python train.py --norm_place="pre" --positions="rope" --qk_norm=true --bias="none" --lr_head=0.00898 --decay_fraction=1.0 --final_lr_fraction=0.1 --doc_mask=false --max_steps=4428 --dataset="wikipedia_en"
MLP neurons of a small language model. Each row is named by its layer, matrix (gate and up: input weights) and neuron, and shows model dimensions 0-223. Each number is 500 + 40 x the weight over its row's rms, rounded and kept within 0 to 999. Numbers have three digits each. A neuron's up and down rows have the sign that makes its largest values positive.
After each neuron's rows, "fires on" lists the tokens most often at its 100 highest values on Wikipedia text that the model never trained on; "fires in" lists the words (lower case) most often at its 100 highest values on Wikipedia text that the model never trained on.

L9.gate685:431547502533539485393564507464505509452462486492473507489489562521559569492490524451442516480523467497552500499538503498461537385522450492408546458426498479426542577497515434547551487428558556470475545506500519456550494461448509584430465522529520508475515477469477555461537512539532537542503468530480546523504540422542481562536427491525421442533526504559554483425572506518425441600481453461468450499549510467489470522464472544498528464501456504520479522458498528544554517487512493459488465521433515481538503472474547472456507500474511505545532536474514518495577542568516443473511521484481500538454539557533436503502504415475471530431492521489495438497523496544505560548467
L9.up685:485540505527459575567549443525444460509430449557469479485470502541489493492475463437489486534535494549446504523453377488508508534522522539485541501473453554529495509478459528440548488501443519421506507513502484590484527470525545437433448484497477513561416553574503464492512478470495509503454539473466523422521431471491528523564555489493530501545495554482503519504548521477444492506518494516458494460496488508469483546544604483547558580548474445579496517563574483502494502503453493460442515503421411462563547529544409503521517523531487491502473487459482486437571478501546503573479524445507570484520562521515468531472443517525470472579464480555514438471539487503541446560495
fires on: " is", " are", " has", " have"
fires in: "is", "are", "has", "have"

L4.gate0:530421479482511586547451486450593496505519424478445517490510459500505569524471482442562528504539513555523557460481457436448551553533500516512538523458524539489468521504455445519516529474465436499548429504511544485442440502484542520509503485435503521503452474537475513534500505440437491495470571547517505479534507512474436475470547554539557460494520379454552574446489507501488438559578490530548486553456443497521461517462365463535472464494525476445515483476499484546449498532565569461481482491448513470495534530493533527491466504480482457402450474489446506513555471507482574485466521501558535485501559544524573484472528457547436507546465543485525501495448510509521481443414
L4.up0:466557559469516491528400478531495522600435533489556478532435452484524457426494478498462497461548561581470462488426483492475534505577511500521497483554486503445520549514570527508530542494445518548553548553473431470536470510476474497436486465526504507468512449397503485527522523499527520533526581509515413431537480488442446525479509416495549473480445477449537482529542488436463530533533529524501514468516519477471468526516516486529421426462437507516432524514477496563467511434510520539427512551487445470528497481590514447448532537530479504573485520455447495528453468524475493444508502584555521550484536509462493594533527531573548521528521549523536492536458486480506456523444
fires on: " also", "on", "ow", "ently", "12", "ill"
fires in: "also", "non", "now", "currently", "still"

L4.gate644:513549509467509545486473478512546515468427527455456422572543505487543533519487515499493553545522501420514524567502499420542544539473529487575452496416468437433466524485467531598492500467481505546519529481522498500577509516489456518435493475531515577601461556455530468449489412517483478489486524455459501495496481454460455492582500531541553547478562465455448500449498516509576505522562452491510536485491576496391495449497507448481508491513470441527575461514464571455491511472494532540510438543522504484530530493586482465464580460539485502525521565557499443482540626546513474477518562538450464496476550460500478508501476479504540485500437505509517455545513511479498512581486
L4.up644:488425436514450429474429485540542542530444485504468452501522494463535485491539491434482505452520473495539507555418519516507552452515461526539552569456430503479469465516507550477465480513513551512470579490512522517518521483520534451485571514563526504499493540536480441504490548525539560516501516608471519615510493414432501438525490529506516548505496508439542540432548480510514493471436526525490514547471468566420521440492533537409509525473443543568505493548590544524457458534467487515541522493448528438494470586412459501476537431477461504538496485476479502529530565468523503516500577470479521523442529584518512553569506491548492518521550466491562555472499502466419477487510
fires on: " known", "ific", "ut", "g", "resent", "ear"
fires in: "known", "debut", "year", "present", "significant", "tokyo"

L6.gate688:500519471496506507458504523453525471486435487468474458452522521544519528501520535467518518510514571463494461528520509561502523498548469515442508496456469500485533442546591469513475503577489542500464451473504501474500438528506520541593460461520551459467466511549472583472478487486474505497500505488444572469491515475467485472557491495433476548531536476522538538520549454610505459427452524494501469504530540560566439491457529556570548491542511480496511475481473567485550514502510414479610512515561381466552499458535471529471465570523498458460524498540405459620535476497488462549471486527501515493425482498460542431593507443510510569493499453471489517509505438507460458431418
L6.up688:483451458464449451478571534454474475513521461563504454544543450528479469495448417499504503505501469510519502448515462563521458440499438462566530513478442447513573492462556499508528434557507505463515542533491521479471530545512553447502519483451534475492493535502487513444543511529574486516499494511578460494502529490526517517570498495517535481469454553544451443519529530533537474505477469492493537557574504489433507498491486580487511486484479615425464498518544374512442482420427495572472517480413591571526501460567480516524476504523481428466544517427521434461516467481463528442520519541484485492489485458513444536442531467488455537506492501614404518504515493429476485503477
fires on: " The", " Har", "re", "The"
fires in: "the"

L9.gate823:461504447495548496519496491501543527530522502482518469489468581533493507490515485466481475467445534507527559489501494488515530528477477453474475468450498482465445435536517488470461510487532466498534436514534507471408515532495550632559464461442521469474515526523437513488443553552496514384437415453493511539460441481513580470548556474517491556495519480482505510543630469513559412541590455487507460484559521569558466529485496513496479552476486477505450482482485507582561471495438512495566409459484512528479503474549504455572523553446497470500553513509464463510546496480511575550503473506451475440487545489554420502441465541525510529448538466500513556483550495557536481540575
L9.up823:521448495459511548518502463473480385462506487490491499481499518472495525447485445545407483518481427536513411441528479483564555489450503500507558488518511565472517507514432508476475563550488499498544491514426432499477512512527521510521523489474464499561478522530535510491496486442523474445513521494494568466488445499494546540516499523481532556396462475547545413448463478585521552462475528460443453458499547498416445476471501586497497493478565465529455425492499452512470448570420530525551425474505495488454513499558417550511462479454526460505541456505501488504501444448520535528561513466538515504491446509553533477514410443531541428443555432448545499515579526459493489460449
fires on: " the", " his"
fires in: "the", "his"

L9.gate208:559476463441476498481496488518494447555543452536443592457460510490562496516496501530453579585580559442468523586515464491492531563472486477567553544452501490552568507534543504523559459504510522500481589528533523540452498484508468479460450512432470461500544605558470481540454462542475545519503483472561522492463489452385533484501438437509439524468540513508523533464542553556514521505570511518461516511537450522477496555555526473488538519454535468441542511500431464506523512531515528529450426455513504507526474529428493483488497467446560491485592461569527434503496471428529521562443550463465490478533464482508470499462487501527560533499537510447482565562475480530464449520481
L9.up208:473559447395494493491425508514536506528495493477470517581439436414540534494524470479553482534507519558432472476555559554528518491547454527526503516469516549486476500549445545412462425596475436470475543464477486447514499464495545531446486559528558507511470494534508579494429438512529475537488501463447510504425480530528503536489497473513498475552498536531523437534450455533526489462520491415484545459492442523578578473501546499457439543561551542541525422502475559495527500420511479529516477509493515497490529473545485498478484528487565494474551477516491409430490510427494519494484450508474510571431547525407533486538493486463486563534506481555422471488503456562515496454471
fires on: " de", " the", " of", "ed", "ric"
fires in: "de", "the", "of"

L6.gate504:546477467436548476488496525518462533494504493485511483513484529456471508540499520529473512557493510561501462538518521471538540443499434509489551467499510468559535502556516427528483414464480420496524510538501534483497462483556534563426470479525408520534506427442556512514479502506490497481527492507485576567482591457415446519470502528459494545457545441538585498515498500502500501542403568543458541557430514516456478567460505537542474606510533501540540480464504497560556559500495486501502555466487533457447495401544505520530539579523506528475448450503459549476537475482586484461430429506450461490570536490572483516528485517499435463475474541496521572491556441478536435542513
L6.up504:544487548417518516504444485445536485435551467563465450509451588482503592542530523535493510554482481474454448417491539415414545443526459478506471592475545438543510465498511452485527522529469542508594527556503493519519497522534505421457483522494468436449502477478468505514462482533524499447502473451498525566477465522549509489562527445556505525506509424503508528497550513482450485483468407470429511553468464492483433522517524492561458530449504522443536548505499516572429522523444526529459611592555478506535510517574461506504487568484533500540443449527500501514529469511548527432503439496492469523518517524451490514420512573463510484526530489489559497496505432480506491449465
fires on: " in", " within", "ound", "ross", " through", " under"
fires in: "in", "within", "around", "across", "through", "under"

L5.gate350:444515520499481472570501500450543518580515479493469486516457486522523524489513519444497521437517510493473514530453492507596429561524380547441561503521484544534516553496442483524595586560462441466515450501506550564524494417514532489527508441582487443483525455452432462528462493589481514477493457502530551520527491482530510575499518514455539499458442535505556475490513528489516530525532440546475500529497485435441427505562576481529438510443471456591433484502424481533505453513485567483483411476423476451473508491527509464486475487514432521502462527563483509530497428463494479464479494465476476483531534472542471414504531524460487530489440486529521538476521527553590502502474
L5.up350:465496472500585557527505472500474513463461488531490457456441533493504502459479509522510502502535499474504503523444539537514439521544508490452449534491463499522494447492447538592404482515467404493476507443588488560521538538426490428594569487487440452453513493481515478421473473428492486501484450468525450530456551496522521491460419595437461484482505534553503499537465507467526470494465491515446521495451456526426493498480441529498548500490446540491574525568482450582529594445462452468466443515488482550522456515469441484443441465477442549452527502478513534479526465473481434489434569544456493437487494416441492536419519492498478525519546512515525530520502526523499470474423
fires on: " it", " him", " He", " It", " which"
fires in: "it", "him", "he", "himself", "which"

L4.gate25:436546463394459469586546475482520432436476413540480515543520483509488481466537444509487466477498524518495520506452519420437524520469492444551490403473525447514516480531583487521550495491488475472522518523516531497538525523470500554496549469502538586503541491485559477571501462510453527512521468489503486552497505525532532536511526508445565535442480536535561510507516419474527541555488481430525570467464533506447447512569454482529429460505444497492569471496468498436596415457482504510501558424541475463491514484493495495467498490470428541565540618532535553534423489452490511506409504542500491561491477558514455499443553515458499469505532420483461552494540493524464492508517
L4.up25:506536546469545563485502494558466525561441490469455547517476508529532543504477569433512498503440507600545587451428515474483481548596486455487515492444441515466509507508470470541513477436554533479497452575525487567493465521503477553434567449545514511485543511465495480408478459452512600445477506496459483526484561480573528515603533515504470478583507502466460555512491489525583482487563517475465454477494465597452555562433522493464464455478541418513521584496453505523547499456415494520543524504566514548507510493488473528525466470479440536488554537509538476493468473471539475503462487504472566464503584567502492497516447512503543489479497466539472504500506471542556483489553
fires on: " a", " an", "el", "ant", " the"
fires in: "a", "an", "the"

L6.gate881:526453576534543494449475542503560417522458481471569473525480586533455513499500505464456559489484513456549452518458423487478512516487525476527479481452422447469550490495593490553434502536524527491497526510592547503465557472544466447489580477545470532543415474499430512498486522513530527476483512513471534429479518564531464516450443537530477517483449418554534457511506458476469545514495498474468452566549518444486450508590538534497506556459446494479530445512542478501532456493512479558563520459542470519513578424516509549524497546454464537556572487427505469462555511506492514512500481489516547468576435550558558429495553572473487498506543499527445572448491505546522480507519
L6.up881:522422498466469507483505492489532519373501464465515480507523467544485515469512525518525529522547492466513512416532496424510505397567450502508477496489467562447522556533507479429474533516516466534481419465532536443494593482492466495502436541515459515501513539567560528452553548546558498541483478569553461577491443484520512458441545466467433461520560439453461445458547459524522497490496532504511500497517552546469549505541470575436543524541531469433466472474566547476527603476523460550558501520487568585510471535481502523559550525523473585487567507510420480545527527468507477493533533470528501500463510556485522433449554481484521530508495487477479414492519493583519493496466
fires on: " Ad", " The", " ad", "d"
fires in: "the", "admiral", "advisor", "theory"

L4.gate862:559505548416477525442545553540563419536465521451478570491517527478557441417504540457503450493566510440507508476515512443467480510446429507499536474465383491516488524419540539538584511533418549540473449461513516412463520466506540512526473506488549500477561548467469546509498520464563507488477553572558461514434569503445516454511543489565500531530492521459493447516522508553531470481560526548538505487497490565425538533520591459460508579499546550526498488441466510470473475465485489507556505493477535530497492448463483514475488517471471564480509552561453463524488443457546515484510516510489486407508548446471471447520486493508540534397564513532506519488462503480448505520560
L4.up862:542525499507485461523454429558507537503472506552447439457511540531489526486486522532500498515366588577548512550466510461514483456560466440481475496518455502475446529569517487498463501529529473468556519528551476536500570456434476512474454522535541486430502554485446411450534516525492492504445463507466455423411457490499516567475476450477558537511496566476495512441551461469514541483452448459456488456529528528551523439563525488499494503475415490497456479494567493501559411422496522542507542526507543543493405501520464421503540523550525549488527541520523456537474588468569471555534491456491512516546539465594519536545513538500520506518540522481536525518490417538491515521494
fires on: "s", "ts", " its", " His"
fires in: "s", "its", "his"

L8.gate315:473476540469503442548468557515541490492437491545496483413511560445401558529488494463489492475461513526507514443537541380572536469422505445521469523523527513498495479526469501552559461465511595475454568553521429474520509569516540423522529442504494502523498452569537542480508528445558450424473404477518478552499509455492527504539459520482481521501505524472423468526512499518541486469527517488569537584402507484526415462463448493529543531506468447534533555507478554461554520537452545489502537448562486503498529490508524542481431490486543547483548436473519540521499504517514451536437509518512504544452454530439472462481463539522506483504455476503561476618495480475510530544469
L8.up315:531497488542527580490489446532517552471465454498387540561533496492532614429526473461543569461509438523580527528500466566493494460482503534474520472533487495510487465523501448512441474536463505447560554458465532487493524447551439408490490488456481518488507513505486474494469487536576549460508509521493522487453483561531474527466443613459465509448530500514513526469477530450495489534434500512476487496484558569486482508523530531548466453454533468505530509530464509547444482460525386539572491509530530493521507480491482550562516469483471498533551452520556471490515460521406509414476422478468509388504485541554507558467485535540479498504472529449496469487563567462474395500566
fires on: " in", "ed"
fires in: "in", "preceded"

L6.gate416:486481497431475586523512492587530426498510520527537416491484543506481541506543502481528498424503518478483504440504466528456490556390507465528540478480549407484539567475537506479423498412492505577540529477490449457550431423507590472492487484467524527475561478509537512508460486511556508458496438461549510401492466455518564517454485450468462520501555481465529457476439505633538511521520538496449498507549460523567464549473529494480499507487546445472472468502505546519474504537498484572505494494484509438472492407481447502545486559589519489530538440433553509518544529500469465504497525505472416507500466545503515523462548422485500486484484551499534521564477483485485577456541
L6.up416:519507495494440578545504573504492460475571533564464452444490502539514433557507494402490490428488462412507409499584527514494507493499489472500516509513500499514478612493495524452483548481507503461559502519563450529452527428504557516493532463452486543505488605527453393452452508561553563442466484508531488500451490484541520409466470521538504483564517580494497471572527465503439484548406507431462506475515511547472461516506544531520467547470528525523498518486488468502445571558534537565487472528467496497542525473464423517555489545554539521465522482421538497503497535479445536498531405497417464521463501498483517502508548473495570511465534504553479451489490524514536539509483
fires on: " in", " of", "in"
fires in: "in", "of"

L5.gate378:509478550547524459558531505530507513487588510499519497459560521426514519562435485478500507570465533442536580498593533447463484580518544534473493507463538600452506458468468537481489484532559490531411507458467465435512495464512499523492465523456484525465422455530446412468543439472457526503421445516519565461574547475565549508523475511510479417507534510547522523430464452566522509503555372543446532544535557582398491519511529482504535406502482494529519519528501474506478498506504499457487524572446458547513465540477510529511456490525526465501540487545481451556561522524529513484491484534515469558505534499499482474487477444508446470564495503539519538560506506468479534541518
L5.up378:480451450512491465518516506475522562503498500496441529480480491448508470470491468507499467534500499499453438507474461466513547542510534514522494522471530602500505533441474525640494574461511499463520562483514474475486548567513451550539575581526527558542445495506509520519535480429538570471470500483495462463531448553585541572505452561516568501484535490481516414569553501493560514418481443501463414452540463448537507499563523514461484491520469475525490500519425525535536528524503439492503559456491490553392459532498556446495567521498541473558482461504480500492479458465537559552532520458497409521503483553500568569569481498484466525538552489417471483470489504471540443502552
fires on: " the", "ary"
fires in: "the", "military"

L6.gate860:539489466496584481589558479542486481524520518430532526552533469534458502587472458511464509380502472517451477453515499399532508500431464501498554399516452496485508426498502452476556493489555554529497563461500502500571454467465546473512483512558504474499473446611438485486478528449507430564540538538503481495476517533515578527471472488499501492515549496485527501481490462486520526505483482560518538526571599464500395482445540594459469501501454442532471556454518423576472465572464489496486477508520449596437473519492525518510473462485539547517499518554502435470450508465476517490503478550544569514504457530434472508520534496488504493497486502539522458485537443479493533548539
L6.up860:551450459470488511555551551575473505557480467518515583498481437501522556504486481470461447521465539548606534509448437507472453411513471498510495429487444467466544486538563532496476470510535509561503482511550489519570477477496469533516554495526514451475511505485507468437544516556544578550482471513532506488510485457485503519495510494437467465499452401544509512442525501516441586594571462491502495551566604496511483519521519491562495455516499500501409561521520495527536502537482493503500476451500457482455449478482482500552530550562531557515537546552397426517531505441512530457483595551502472562548520501423533484478475501530503441556493475500512593477535506481487449536557
fires on: "ou", " the"
fires in: "the", "southern", "louis", "route"

L4.gate232:411496508407481461432440511491465514572470510489496464513434512510480519510528505496530490505452567497523477491525506522530434504475542535557534522499498460549533551489463477515540498511495475416484517536583484446499536508464473552522466591405529486472463534512527492517496502469436483521500550526502464528534562506551498502512521413510553423443471490473512475492427424492513526425488498502448411523511535476502567449508483491508520536511510508471499545495418563496475492506515484528510579520525480503509589514442456584501604494489463462465556491553482524476496485563449494493583438449497472470467553473524520500551557536452484560448523634472465499470492536511612470480544
L4.up232:465524514453498462504470513557428530492448476502498512512477490541523598439549571493475490530432548522477470486500507494526492442480420540499473526481492458497504547534468499483392407479496568465535501503490471491502560461429512512542472476415563474485569584524522401524410530532517486499487522438488505534528455512511463492521504450506495559523393497450547497464582518505513550477549498490490489424446504458488526544494577421496569524515468529518512532490463407582491436482459485496519576510505536533532544502514495547467490515476491466499478506538496537542481422540470535529482435492476491485512507458449410532502509510572502572502446487438541520432507425495570463470493
fires on: "hip", "pl", "ook", "ity", "ode", "ly"
fires in: "township", "upload", "municipality", "assembly", "county", "district"

L8.gate176:500479501506496569562469564484584484411460520464459502528482506456479534466499509447463536464510554496595479498406482540428437619488518441498431489513489494508434484497442563570487437478465532492422529455512480513438509454476515522448437504533530553499548481523410508431559450526458483516494528452478493496467543523549542524517518456443523474507551500468501409458476521544460505481480573494435480530451513514488483548522599468449492431539491474539484448491617503512509498535592560561518542545529493478501416531534540507487529535492490485504496463505521510483514511446453470487495438522493446503507506471554555476523519443457479520479486482438520511551464490476454474567465
L8.up176:490521556506533527507455475554500514505538507542539555486512449435583584504547541490513530506465489490490411496483521502424417466459499441444557574517445510479533547577509494485486520511520445441525491491475565499532501496516544510532506509405528463514494475527519496510419532481508564541554527515538453417492505507523534513595502538410594439458489572544455490566473488474435537597502502481445500458470568474561394512438454521473548510517470535471506466508465457537476506530536465538539530547521529584480548439517475518489444523508486468436493450467478537487563489513532511502519436447415508508504499544476469524474550501449501523452471511481532460461500516460450471573504
fires on: " of", " in", " In", "y", "es"
fires in: "in", "of", "by", "especially", "often"

L4.gate842:504488517477466511533463453489526479502497425489569527492527497554474508506441459508532519481501453477479492466445506541562413521557467533438570454494426561494476504545549523509519542447504466532512596422548483479511563472493544465484491472537562509474534475495510493538498502533456538422456574484558491503505504517470531497458515608429420532461529405474563472525487492480494490494465550569491498424482516459509492514514421514453540554519510505448496498514570464558552433479461498503469509433423509502350503569517439487493476475499503471417522512503489481522491502563513563595457498505509499514510449453524512439537499480447477502524550510530617504542483493484507456503471
L4.up842:438521458462469497555539538542533461529501420532465469581441487484466487473516587469429562510522478515504521499535530516499460532555495516530571541522544491493505488497474554481498532470485480496498492483526398465474549523459418491415417560413488482568472491473562473526509522477443424493494515502484434408480422563531508440463489461480466495487497529473482513505507478530500542478492557534473481512502544500525588577446440463564556558544505523431554499502466477612530509490484397503500432540488466458479531446472538480494533470468478456524529483539537420468508454492493447501493467545562522463475402472486483510580520526468507448474554510499510452482469509529464452466529
fires on: " also", "ow", "en", "ten", "est"
fires in: "also", "now", "even", "often"

L4.gate75:551479463534520480487453528467465521503464404501516456516473458459456505425504565521516469469520427552558473495502465447376549493457515475524490478523555503507490518594553505565438558465526496525461536468514574515518558487480480502496423461433498454507517524434548502464566486491486460511554507522500419491528505560451494562526383492476506488496525480489540452500499461603445609470461528456539465521495468495522513526488471504502530537553454525442518471563544508488459448519528480558491580456540535489497503481483456442477553560572556477512475528584496500510538500524510460510595481454413517555509475444494479496490471529497513471464509493458488495520514530598468456507552
L4.up75:539543473533486497501531500506499555468507459520539455476456477525477454549466484477575502517518496432424514513365504563494517477533517482411500513544531528496569481414545487446510511461537515497493472498520536512554538477523511522477573470449476579485442537458490499536444508528552502455491579527480465500476553448553522541449516437496511408457471451564521462595538496442441575496561527481546394453544550561541496470555530529571513517542466449476496525469488547495542432450461509504506513520506454532576508391470554511508421523484479537546495529493492523515486474466475462562436524434536508496482515482505498511473533505487501491462438487517506424463547537526579474493503
fires on: " are", "l", " go", " lead", " she", "el"
fires in: "are", "she", "dehradun", "has", "goes"

L4.gate223:518515561559511498520482486438497508585478509542484450420521462493509535523510448474476411490524493549525523462504462466503532549563511490580538545477516463481491510533574528553500519495533493518530523516582521474499516509443513499465490406456455435484535480461480468451474510515531535530588496472515489525415549474486432524528524535434412543548495499494575494521462441496514502607527567565551557543541527500456495492534473438502446398459480459541464492467486487528480527463510442468504475471519441511434580496474557481499466457481526513504468583480527376471491455563549532526487515488521495490441535463496476480405486483506472528495486560455498503469485450555414522437473
L4.up223:479515463545518464500507567429484559512524466584493542444525514475510406534419497479539478511547491541491529456476524476529504522541503508528496509426496422537471495539606518580541483542485495460503514473464480438548530497451427504496547466563466426517573513485522494550413512468461433482546479505462444441502465477577510551469516482529428461497500539497524515527565494463464543495512561494522445497525470439492544498499469453533471434551454476481500501530494501489517559517560470572464489488444479487462570431426466524539385483478481505453487488503478472524500540560493557506564537527463440560518517524493460555457487543498545473516498501462606475481548524469409573489482
fires on: " him", " them", " it", "ed", "way", "ight"
fires in: "him", "it", "himself", "them", "theme", "always"

L6.gate890:462506428495536557460559454503446594525509386500515474502454591531492523482511516514564548542513505471463493502562533518544446494475406496464494448536546523459567510544505487491490460523442532507455503543495533468435470466494475451555532440443503523529489524536523505395531553510481455434469501507511526561516482515542441542507461487538433463476506464539485427414474517548475484504484558433570436493489550534472396557521540536546586530471528509462516521483545545486560476484506526516493508543444467532472584560524486472486513542484554534472572433508483471459564600426511531461474507465527475543558482512486515539501505481475438454519505508493491482489527536552484508446513
L6.up890:511492514458526513491413524553499555496530509478448529506447508541515495440484510467509555473456461503510414495481493454429427437532490536508564555478573462502476466533438405424503475550440473433557531521514573537511539535490481550482482488490482526515530518515414607505443470554458481490393481485529543500458544515477534505475558527547509522550483512541460516565520455453506536510471500547531503581550508583492561499478465499504471427551462503464448485498465570550495501518497485472521523510501546464524584476551495487432503478482491548454446506476502585558485495491470510594440531482499531473471482504466487453437537548520498484457610548522537526479472505508584542531466
fires on: "ed", "s", " of", "eded", " for"
fires in: "township", "of", "preceded", "succeeded", "for"

L9.gate891:521477546475455579537477471470558550527541485555513540532470443484531488531541553515517441463594506501472528552502507541520525524515478499458535469525547502495536500545522550473487557433527493523547507612462447491571489544396531512525528451538505500466464478557465449505558504519488493474499579588467403527525493495463477553528456536513498515534493474535520521532433484405485483485487449580465434633548519476535475574402450476495475446536485483510473533537462528450520504499511450534519482493534513545493560507457544524515498416493432505475528463515561495468480432501546460500479533511546472532501488542592497531507591451498453489504463459548515512516547547509464545522535
L9.up891:529470549517416519504471526462470517509500518435556510516513480481457525505566471454506438471465516489561527503483541496472464471515520472523542465544477489414524506548583505550498498477509549466464576542515525464477438516468529483481526413513474484478437545509523487423497532490595475524449523516420518495469504478536529477491520459495485550529546485539524522489440468537543480505515455518475458552472565459503446565485492534553510497612451460487435493561540538485468468473451531484499558451434458460582551571496404464562493475533441483441551419568432496456460485506472433493482494450467530535549537485483554527531525403481474472537429439448503520471513539537568544465509
fires on: " are", " is", " was", " were", " Fran", "rench"
fires in: "are", "is", "was", "were", "french"

L9.gate345:430443508442477520496469559529485438465499550490482465506548532411524510487503538552529469463549531515490509449498518513498551494514481457492541469446436536498482445474489492572482553484531458572525493448584521560418463529536494488515492535393471515514483480513419503482543527505537576550467440431492551480513477524483481535540524381512438548471542502530520517527504528548523578473493501483532456420524552548443454499507473513493457536524524500429477485535472471537526545500474505423499445488462564485561532606514536595481454500502599587507480479479544488469570488443490450433519520495553519476497487517408463435464505487497532519467474506460556541498476519518486492546477
L9.up345:439477456522555481494511463509479429422467490536524466509499512457523496524472451488493563533538542523583559496526483470444462496505508519478493550477480594489511452533572584521526516499486498505468505537467499489487582376520445479487463508505488452446468471485440583481554512492498561532464494611457552551534498458495488509477528483541459494552417486566473483490567456548487517524538471575463516478520554512450548549543492582498510533453450498483514489513428543426516464616490481465511514524483565567480524458518493544477515508486480449478493483486529437473492495519465466520480530484529523522492538493525588532512523471530606504524500457568519473499614492422517512581481
fires on: " The", " the", "aly", "The", " ex"
fires in: "the", "theory", "paralympics"

L4.gate691:496494509511507430508539438476530441516544473576494522446401454515541564492521497542457589497512469513542454518482530466480565570542527514539526459465491466453513464474530497514457511553514498570475476398469530511506569477464536511496472580508515561507527506470427509472466484553528471513536431501528458398432533488487512493514532487462488481559433520499558572528439471567514545584541488523525495441438512503498490508513433480412551502541522514517495437499512505568478517484547466534445504474518546508503583506515474488485557557493593436436546508484505493444500503570513476553556500448533505505537466484474478467529577529480565514578511448482602503488525493495439471521552
L4.up691:529539506491519500518484526526507465558569477506491577421517492474512528450467531503495570483513528541427496451558510413478514517548491484569488538481389552550548468480527488525504548483438542504539594424488525520519535431487452542569520555402451503474529580443490452490481478533563557442525495477475497493469523509415430518550511551520412503519514495507435529403520483522480515538497551447561447483479510509439451499473522452471500475456480464499503534538529527452591508453472436525556505439522468453456504431462533541477496493526490505426511483493435458553488522489527531501482487547467525506519499489439496495572523478417535482568556460523493459506488489553529445555512
fires on: " the", " inc", " this"
fires in: "the", "this", "increased"

L4.gate113:488487464545518432427511550508476450504574505554417539441529458458489553507520510495470507515515497452531561475559498505494546446502520504494550476514513547498505484522509471489542511456481495498485462469471512523495496466554481523561558492544453461528448503474529519553501520454510480562505451504531513495534433462444539578544472486481488567523529546454589492575606594537508516481438440496482467524480483441504497487541456498500534431517584424561530477422482499482473570457551524479476574515598507481515526500463479461512518505470486505431472531523480497523480528480499488584476504450456473462576487544533471498569471472468459515499491522495453579385428557478558561590544
L4.up113:499482508478480454478499518498463556550551564481543530590532491512532548485469525463446550455519566501502545516567478449525495564485468434474507474500462560503533455516485479476491488439470461527605440485532457466488459530554520497562505477473471501445534416562467496590501483479440478526597467470519454536514473464472461491546551508465552562481528478477411459455526512523469501468502454509442447469479432538530470473523479493493470505481474482554482473552536528485520552563440545451472515443514536421428466476486505576439543484523526572494451503469557429523477592463486481535471497554540551461503454517494557596510554497503516452502462492518502566504551439450543568476542
fires on: "on", "arri", "arly", "am", "ied", "ersonal"
fires in: "don", "son", "early", "died", "personal", "honor"

L5.gate743:547506452519497553499450492470503583546500518506478541464508484541492533477504519513528482486488579430501528456476520509486499509473437424508512504498476547461575496515514506486457550555485516528481534491536448464557509518426529496511510531499573532503522510463521480447572560471512578488554502506544511523478437532554434497510516479452512421513480429505474429495462511454566494454514515523510474534574460531468562596477585503576487580460496517455483552555484485526539507456521470474459600596436479502399503514520467476490494445532526489537545633575537518537524525507536458488461501524498562465495480511440453552422534463486483475509445513502531556523481503507522479388460
L5.up743:481559546591540553508485553456418514541548458477554507495474435537528496483492500525454463465516481453495461479467527493528485495554446532479471538597482459522482492507510553545465506448499505500503504432507480506499392459484482449557460533515518447537499493508510537539476507495499525560429507444471466499565471551584605479559472539548514512396494496600481482433551414527528491534474506523483458535523500515566455488446494517552466569480526591472520522540471537555485521440460509526495539534565528461437462537488460530561533452508530518529483509558531466476524556491431465448502445514486487517520491530451469528524465495505461469505423500558517536441432477587501438477555
fires on: " group", " team", " program", "e", "air", " head"
fires in: "group", "program", "team", "committee"